config.toml
n_layer = 9
d_model = 256
n_head = 8
n_kv_head = 8
head_dim = 32
d_mlp = 1024
vocab_size = 8192
activation = "gelu"
norm = "layernorm"
norm_place = "pre"
norm_eps = 1e-05
positions = "learned"
qk_norm = false
attn_scale = 0.177
bias = "none"
tie_embeddings = true
parallel_block = false
extras = ["capped logits"]
init = "normal"
init_std_qkv = 0.0312
init_std_o = 0.00739
init_std_up = 0.0312
init_std_down = 0.00739
optimizer = "adamw"
lr = 0.00137
beta1 = 0.95
beta2 = 0.95
weight_decay = 0.18
lr_head = 0.00943
grad_clip = 1.0
warmup_steps = 529
schedule = "wsd"
decay_fraction = 0.729
decay_shape = "cos"
final_lr_fraction = 0.05
batch_tokens = [16384, 32768, 65536]
seq_len = 512
doc_mask = true
train_tokens = 160100000
steps = 4432
dataset = "wikipedia_en"
MLP neurons of a small language model. Each row is named by its layer, matrix (up: input weights) and neuron, and shows model dimensions 0-255. Each number is 128 + 32 x the weight over its row's rms, rounded and kept within 0 to 255. Numbers have three digits each.
After each neuron's rows, "fires on" lists the tokens most often at its 100 highest values on Wikipedia text that the model never trained on.

L3.up321:136144126165149129125106114161090092171127125164107130118123187092124096138105113131178141112125087118089084109129075163129141118068137181134190115171157081128094117104173109126137137133140081106103088170091109154098143132160047044090065068154103062175092131192130159120080115124165175084108183170197187078133118115141144166165087127087092122139111120136133151108161153121161144088099146146159121130149143136120106143098114152120169151135118137143075179158109100108169160078102123113098107142127106157130177098155145138138123185171104116140073163121221149138128116133118114185104124143129132123103083126098126193149090086090192109195125115175089150152140114091131164152171078117103094088101135123118119155188056147096122163186115136036092102138145111101143157066139124
fires on: " Gu", " N", " U", " C", " Qu", " V"

L6.up761:129098137145168187181155070150131094154162086150116076159109140020125156193140140117102140136124091105128112120167093130182075121205059126160103115154076104132112107125084148150141198067180101157084157151117150149145159144098136133103128141119131137152138105119159112155075112072123109115078130161099144111108122137119098146136096123156135136101084162143177055122093144149107240128161134111165151099133106090127115153156123130151089171077090137120085173157105073112117158111122130161160166130130117131169133167136085127136154174144109084068154068124096135094118118106113121080124122127142130145095158183084169171098120128171164067106098076150141182167125188084133133108129095122148124079114067147125141158073101096109061097182119130096110160102167174101121098097120066
fires on: " Le", " Re", " Sa", " As", " Ra", " Ru"

L6.up150:091114122183142129148125127057103152137119086094147131142144127142080076098158126130161133137111124099122086149190138157162128147155134168140094136074080118092126114092198094133164140133138064120132120149106128141122143071142022114179101193159146094160094091146135155159102168153134128137177161170098116106153085160102164127174162102132105103161116081143137081094141165112142107152130168125074154143131134103109134076129068094136124082117035063132131147097145099134170162109081051134174166172109071128127136129101180079094105130182167122111149127068108204139196120069165131139155121147175155138098153168111155130138173101104168134093133123139211147086112136148178125159137093177118156087124144150121134117114155101159101104158118109089053062171131121156114116092154095
fires on: "°", " ×", "tra", "ch", "circ", " just"

L3.up270:122129150129147125086122072214172155116136122082087149127150082160078070131118161091136078173167139177112158096068127186137120168157084115153073145124144153102147142121086153130109144131067118117124140134110132137145177121097114137141148156092055141069159143110045170128191113137075055083180125126109100128148080104134046125071139125096176153102112077162113145194140103121205167172130171120101160138118127177127159127126127102116069146143114132114176121107130141116098147098120159147169119122110134110069126204103109133124110179061148102159153116126154101115131079102164076119092074134111138069185090133117169183131119101149121089166168096129132092130146129131126127112132088189119073093076102124110132154063181161111133101146137125164123089101132199128106100155102124
fires on: "2", "9", "6", "1"

L6.up173:113153102134072092157165114154105181126124099137105185117127121145140145147154153146172143069113113097109176114146121166072124064161112153145164167078103076171123083117074180141165188076170141187137173073106105135157089118153138125146101144185133138135140077116184104122132154059090114158152110127120131130072169120108189118123117099185085060149117170144147127107065130121161199157157148096107136105125131137145070179142105152136145168068089104137168146147143145130132139129116114151173132110072050130116146181085041094130131155093147104061089050103063105113101104088117110107159133103094168152146146141095140126148105132147149137104132167159168152137096126139113067111121070121128117171117139157124143107111118088126101010131124150141102117111171177134090105159128108
fires on: " no", " Ro", "wa", "0", " No", " "

L6.up502:158123101126144181084114148098086171108147176054113181134113109085088109081091132137123135187168085145098095130143142119132159078104181084167111131161094092096171144166145181127075087146097168133192145094136129147081138101133103128120083132142128119127094152174133131125121101145142136086187171084156146173156167150148149102100083156161155108101122120147151126147201153113156155168141108098137062144201182105081043215118080111154165033128076102175100125161161111132128120144145133070127100125099068126146131088125106107111067111155126110118104158149095162153177129126100069095116168181114132115068171107121197114090119096109082105171091142115140123177102146089141127061115089134156128138069122132132126099134125122109161152087138141128084109199118139155151146112121096
fires on: "e", " name", "er", " body", " me", "se"

L3.up241:132145028177151107148091111132118156147153114145152137122123161126130124148150115179138156123138133119115068129147153083171144137118059204130114149155098057181082143174126138139093114112112086152139140168126099122130170099171103152078126106139079086115139113139089151121126138079141088100062076110189188114123118128125120117128111171095108105148122119142142138075092169076102138119169156171156116100097159080165125179103158126147157106142128100125070094112082137113148122121068119143117140113096198171111163142120126094140140188162110033099119094147098090095098118094095120141086180107119164178165182166107094073138154127127194170143107176163094128124100116135162143135139148126132208073157030121159134116198033131071105119139138147105119161088091132118096153107132115
fires on: " before", " during", " after", " until", "After"

L6.up277:081156160104164138152170131109124110112146123105080115152142064100125071103091118139065152125136126121123103135137078103156105052113092181154097133169113141109080217138155110158155157155102169109129118117108126102151085111197064081156153112174085184171062179121165139140171186154185147164116133160156077142153174196127146169162145126124152176137131141176112126074153128108112169089111148116122121114176170044146122092139145137129130146116125137122092135162119084130124094151083129094101144116157186106081142133117074095142117148136150136087087145108045064087108132047081078190129135207153145128101090109090128096136129153088111127122132127127144167174098150162157145117080155115124150159124144133109094111101134149031074122124098136153127111151169186087126136093125136
fires on: " of", " de", " La", "Critical", " Con", " in"

L6.up41:146188071154101116096088110145137082139133160119145141110096110134110073167086074111096106074088121165107108114110125119069130097115097139170054101113187132123203127123163175115104118127124104133176165090122137123101155097126111115150082199105072125146121140113093104103113172129122148165117083017165158104098121139133125108134116122146140172191138138148076211124152169154133137118100088137137142112084160144136120195121160196146125129076124141066102110145157140124103151145142095205167096120119096094129144159150050204146100112127127066092158128159135119142119119124161101110178140140052113117162066142121150123150112114123149144114149084087124050099151125096153144138126135130132090182136124174129078139136133143126087193231085159110101160099137109175103170165126134
fires on: "u", " I", "I", " they", "ia"

L6.up216:131133090100161098100100145150127172094145099083082137073130127112162227183094126125146139159157074095124130131119102117140155118141142090188102154088090120183157164136119132151160164149094148150150082117107107137149128086147138155104147153204123155194098127164157136149105101091160083103180172124136092127191199084121170147129172118082055099151076136143113107146083172086154147133159132127113121162132106064120091085067128119189095127184095099119131189103113157152171153160095114118112105148110112134053074068134115103077104155111169158174120109084123132157160101104129111170095123182169163105145188108104088099139137127088108169154155115183212128112051163135119134129112128109081160087125085162086139142085145126135138120101102122097088097171111126112104061117121106
fires on: " sub", " trans", " Sub", " under", "ad"

L6.up463:151117150119137166129111108145088167126151131145157109114079115084094153153049157174165096088160123119000136116154188141079157059165168143137182067147082119173111157119134156116094114141140095113121062157104154134142193118170119088119091143133139075157156114139122124137111057131152124107130200096121101123065070118143122218098193112151068100095105143154126092122126154137069155130149115132122100121087135136132053113126120149132141141091092133145138138087160127131095129092185086066103118126127117064124168160108115175128094162074143090105124111136184161083130157113209147090083158132153107153159176096103066110176152090167108111139130152177118103158089140150152151166110133137167162090139136108161090128112175109137158166160102144126116082146125151092152160162128126
fires on: " of", "S", " |", "N", ":"

L3.up472:108090095119126180112137122095138124100126162099109110167170123123097132180060182199079134192096151110104172135178120076141105075129055140142172092141096090109129199166119165126122096092109095054125183142127110145130116149186187162083178128177091170116129076162117142094193123158153116162145126063170122146171162131172149114145162162154153109102076123137172116076149121155139145117135148139163112093140151108112089115092149113173060141116158096173091168151065125136165137097118099149157142112067104089113070105109108074119101141151159119093103192091130142116168102090128105140136180157128100140101151173134136091179139156134098113160109117157186118100169085176109108102054090105095121190134164179132094122148159119129111115130118131158066086112105197117153118125099114
fires on: " more", " most", " very", " so", " story", " be"

L6.up217:149112105131167182131213117084112085159149118186151098178203142094145064125097102162098142100106126127073127146179113183136143083118188129157122135179070124121115109121127109111161190094120059060142112132132107137086103116121145120087021120145135090158118140120121154145112173092128141085129087123190076120025126123181160134121136123152142124131144151141150166101122146122145158098099112155170124068091119110128155142074177116122151039112137108131155125157123141145069141105172119128133145127120128093142129137053092089116119171127144067133119096192111127103147112118123146095136100140130068137109158132119142164075112072139122188115159118128052130169153138066160158139129064181200139081140130125108109152162142125147155106202134144073100116127093137126116151178130098
fires on: "s", "N", " would", "C", "S", "ne"

L3.up146:124148129164203139088105113080117135150135095135174110088104100130145146107138108169139093114083169132104162100140157143153104138086182068126094174126080148092169095170097134164192121154109079077179119126095121189052113120178112106106133129171107123146085099183198163126119129174170167073124123157172171119115099108160133142131121149135111130110113138135179071143113110126134136157169136055140102182108142126083128075136145114157088109066123121097138079092113142111115115098162124104160161114107161133152131114078123131092104109161041125127165143177125135152127205113116086128164095165143114122216182070108078076105184099149084146114118192142169113148130126108171129120122071089158110121099034082108093140140129097144130100129096163133119121140113179166086072110156082
fires on: "ce", "t", "st", "ne", "et"

L3.up683:094092151173103100138158118128119135077157107150154104128089081115128169123089124135135088115095120097132121167142159163093117159136102132136167148125145160134105071106137169111167115110150089144176057161119137137126071119152137084127148165187159099182101143137165079134132086111111160097109107129140072064168084104135154094162130159114122177144121104141158141053126133120110110076104111155184127127113122123136091108075172131178168155184163039110124150109083108148143084128178115175136074142151145130134148142117135153118104134097090125130165171101168149126186143100183158154137113088133132080170102171119131089123123148134161163129097134157192107098099120076170182145052130096107102171161108130109105104211173149177164057133100147080113136145070119053142074170232165
fires on: " and", "ed", "able", "ted", "ated", " the"

L6.up20:100134109181179109194099153111136107141136108084094134102118022108141135114057136120107189161063121148083110125103119103132076157096077140142115120149100143142130169164160152170136100100156126155148058124111109156118114155132143089138171165142113128151104116138109100053109177135144107155089131142160106155128093087145061135155114110111147191136132114152138081139161104139191114142149209158169104107138114056131110155142165132104127119168043106156116112152134094149121134097133121085128148097112127091143087107043099071130145185136082048087093090110114089117057132151074125114072111163138117136106101106119141138205146147153116118179115133155125168180103093163181103126143059093116077141119098182146121072131095133110076083141095152205111128145109160109136118135097144
fires on: " de", " Super", " Comp", " Re", " Le", " Grand"

L3.up244:125134115141152118118128140178147155169153101096141118075140093122143106107167162109122084132070150128096134101108137130150118123104129066138069142172067084207174144136087077168047090139047147088160129129140130139172096109182105094109118072165124155201095140185122204105117123144127127102127093155180078081142157099176108153118160147141100132124108127156182140094091170067157159153145188144204111118118130157159117127112199121094118123115115142132147153091105162102085176128145137114128074190173100122111112070124147116124136115078120134062152134130086094115154140105093065112147120115128102137121163143116182083081156148131145199127148187196085104090137106134151149111140062118152119123154089121129095156167142154137160064101123116110091102129103087162107082136204093
fires on: "1", "born", " left", "d", "2", " died"

L6.up120:106117098148127101167113106128149077140171115113175109134174111131142118133151135123173107112137116176120096172085103135153106109169078175138130177146173108102140198143180122104113092111083124165135153096096137149228130057175106105099118104077069166118107129194135097154105144134121119114127093091084111154089097096161102163149094143113112128151176085139054106118121089142188149135117132120086112132162100007146147187051133152118125152179124129160103135126116131141076113133123107121170138125147082194125138105091087092155076135146084077065097092159044198109107127137075133155134156159139073161096097089123138190144135138126189120140115187138176102134129168119175108095111073127129139116126112140073123125094109079162107137122115182140128183089127136162129111157135163
fires on: " The", " El", " No", " East", " Air", "te"

L6.up420:147100094166107161130102071161126151131180090105194193073125123118098141161156119137133146086116149057126118129153122110108103073159129187169095128130203140133152114174091185119090090139109169182096177087100115153167192141089147139102125134090129109163168156099131125073094156115132104102118151134130146154103105146079074131059061181125108109151118146143103179137113201110101155150176134148067078160130118146103065081101136138132120098064139081156130106111103090085114163108067113219075120089052090097145103093122114068119140131155122121117103081126139126114104157165126177060113153131102117140144151119101172112153169195139106111115096118102123140147144161128153150139130153155144088114127083102095121063146098157161096137115123159169123144144185104158063110129167182
fires on: "ri", "ur", "li", "our"

L3.up795:077152098173189069154154148125130093065152160094134121198171112150087176134108118143133160179120132155125050149125127098179109172134128139111114187065068086132099192110072101119153108089152136127128143155118131132163131120136095112059144167106124136081126121182107092157147136142118079115145140152122149168119127126141131116129180153142105088161113119146096141046165150112149149062169116150121119092100141084137045203112191146149108105160147099110076083150054116111132110120140070173190149111130137204072166105107084135093114175187085127061103105138100140117166145092151149120149186116110103137155120130095117112118143130116092135167106141102175117108094109093171115076105151080186191118120107143095115109167085108095116122129146147167093178096144114146108143157190129
fires on: " if", " \"", " not", ",", "—", "]"

L6.up899:148163089119168189135162115071140131067107094028059130147157129156094091123072128114135140151128132161165111137142132080161126117166094119104152117051191112133116159141164130188126098156105142179110078183175138159155143106052063082040086124098089091222061060172131099129149150159149110162141131141151068115152098132120147170149127154160148170060188136135119146145138117128147170111140116181076085127170118122113123172103133138141123131060102087098105099124133191141154159153146144098111123102145081154089146151168156100102101149135138104161135163133133151137194087159098135091117124144108077120147117089127134126118141162132073087147126128165116146080126147121176142139093145087118103146065113109137146108108096144117086124117113156124178144120193152196096099126133093
fires on: "em", "er", " Che", " \"", " Ver"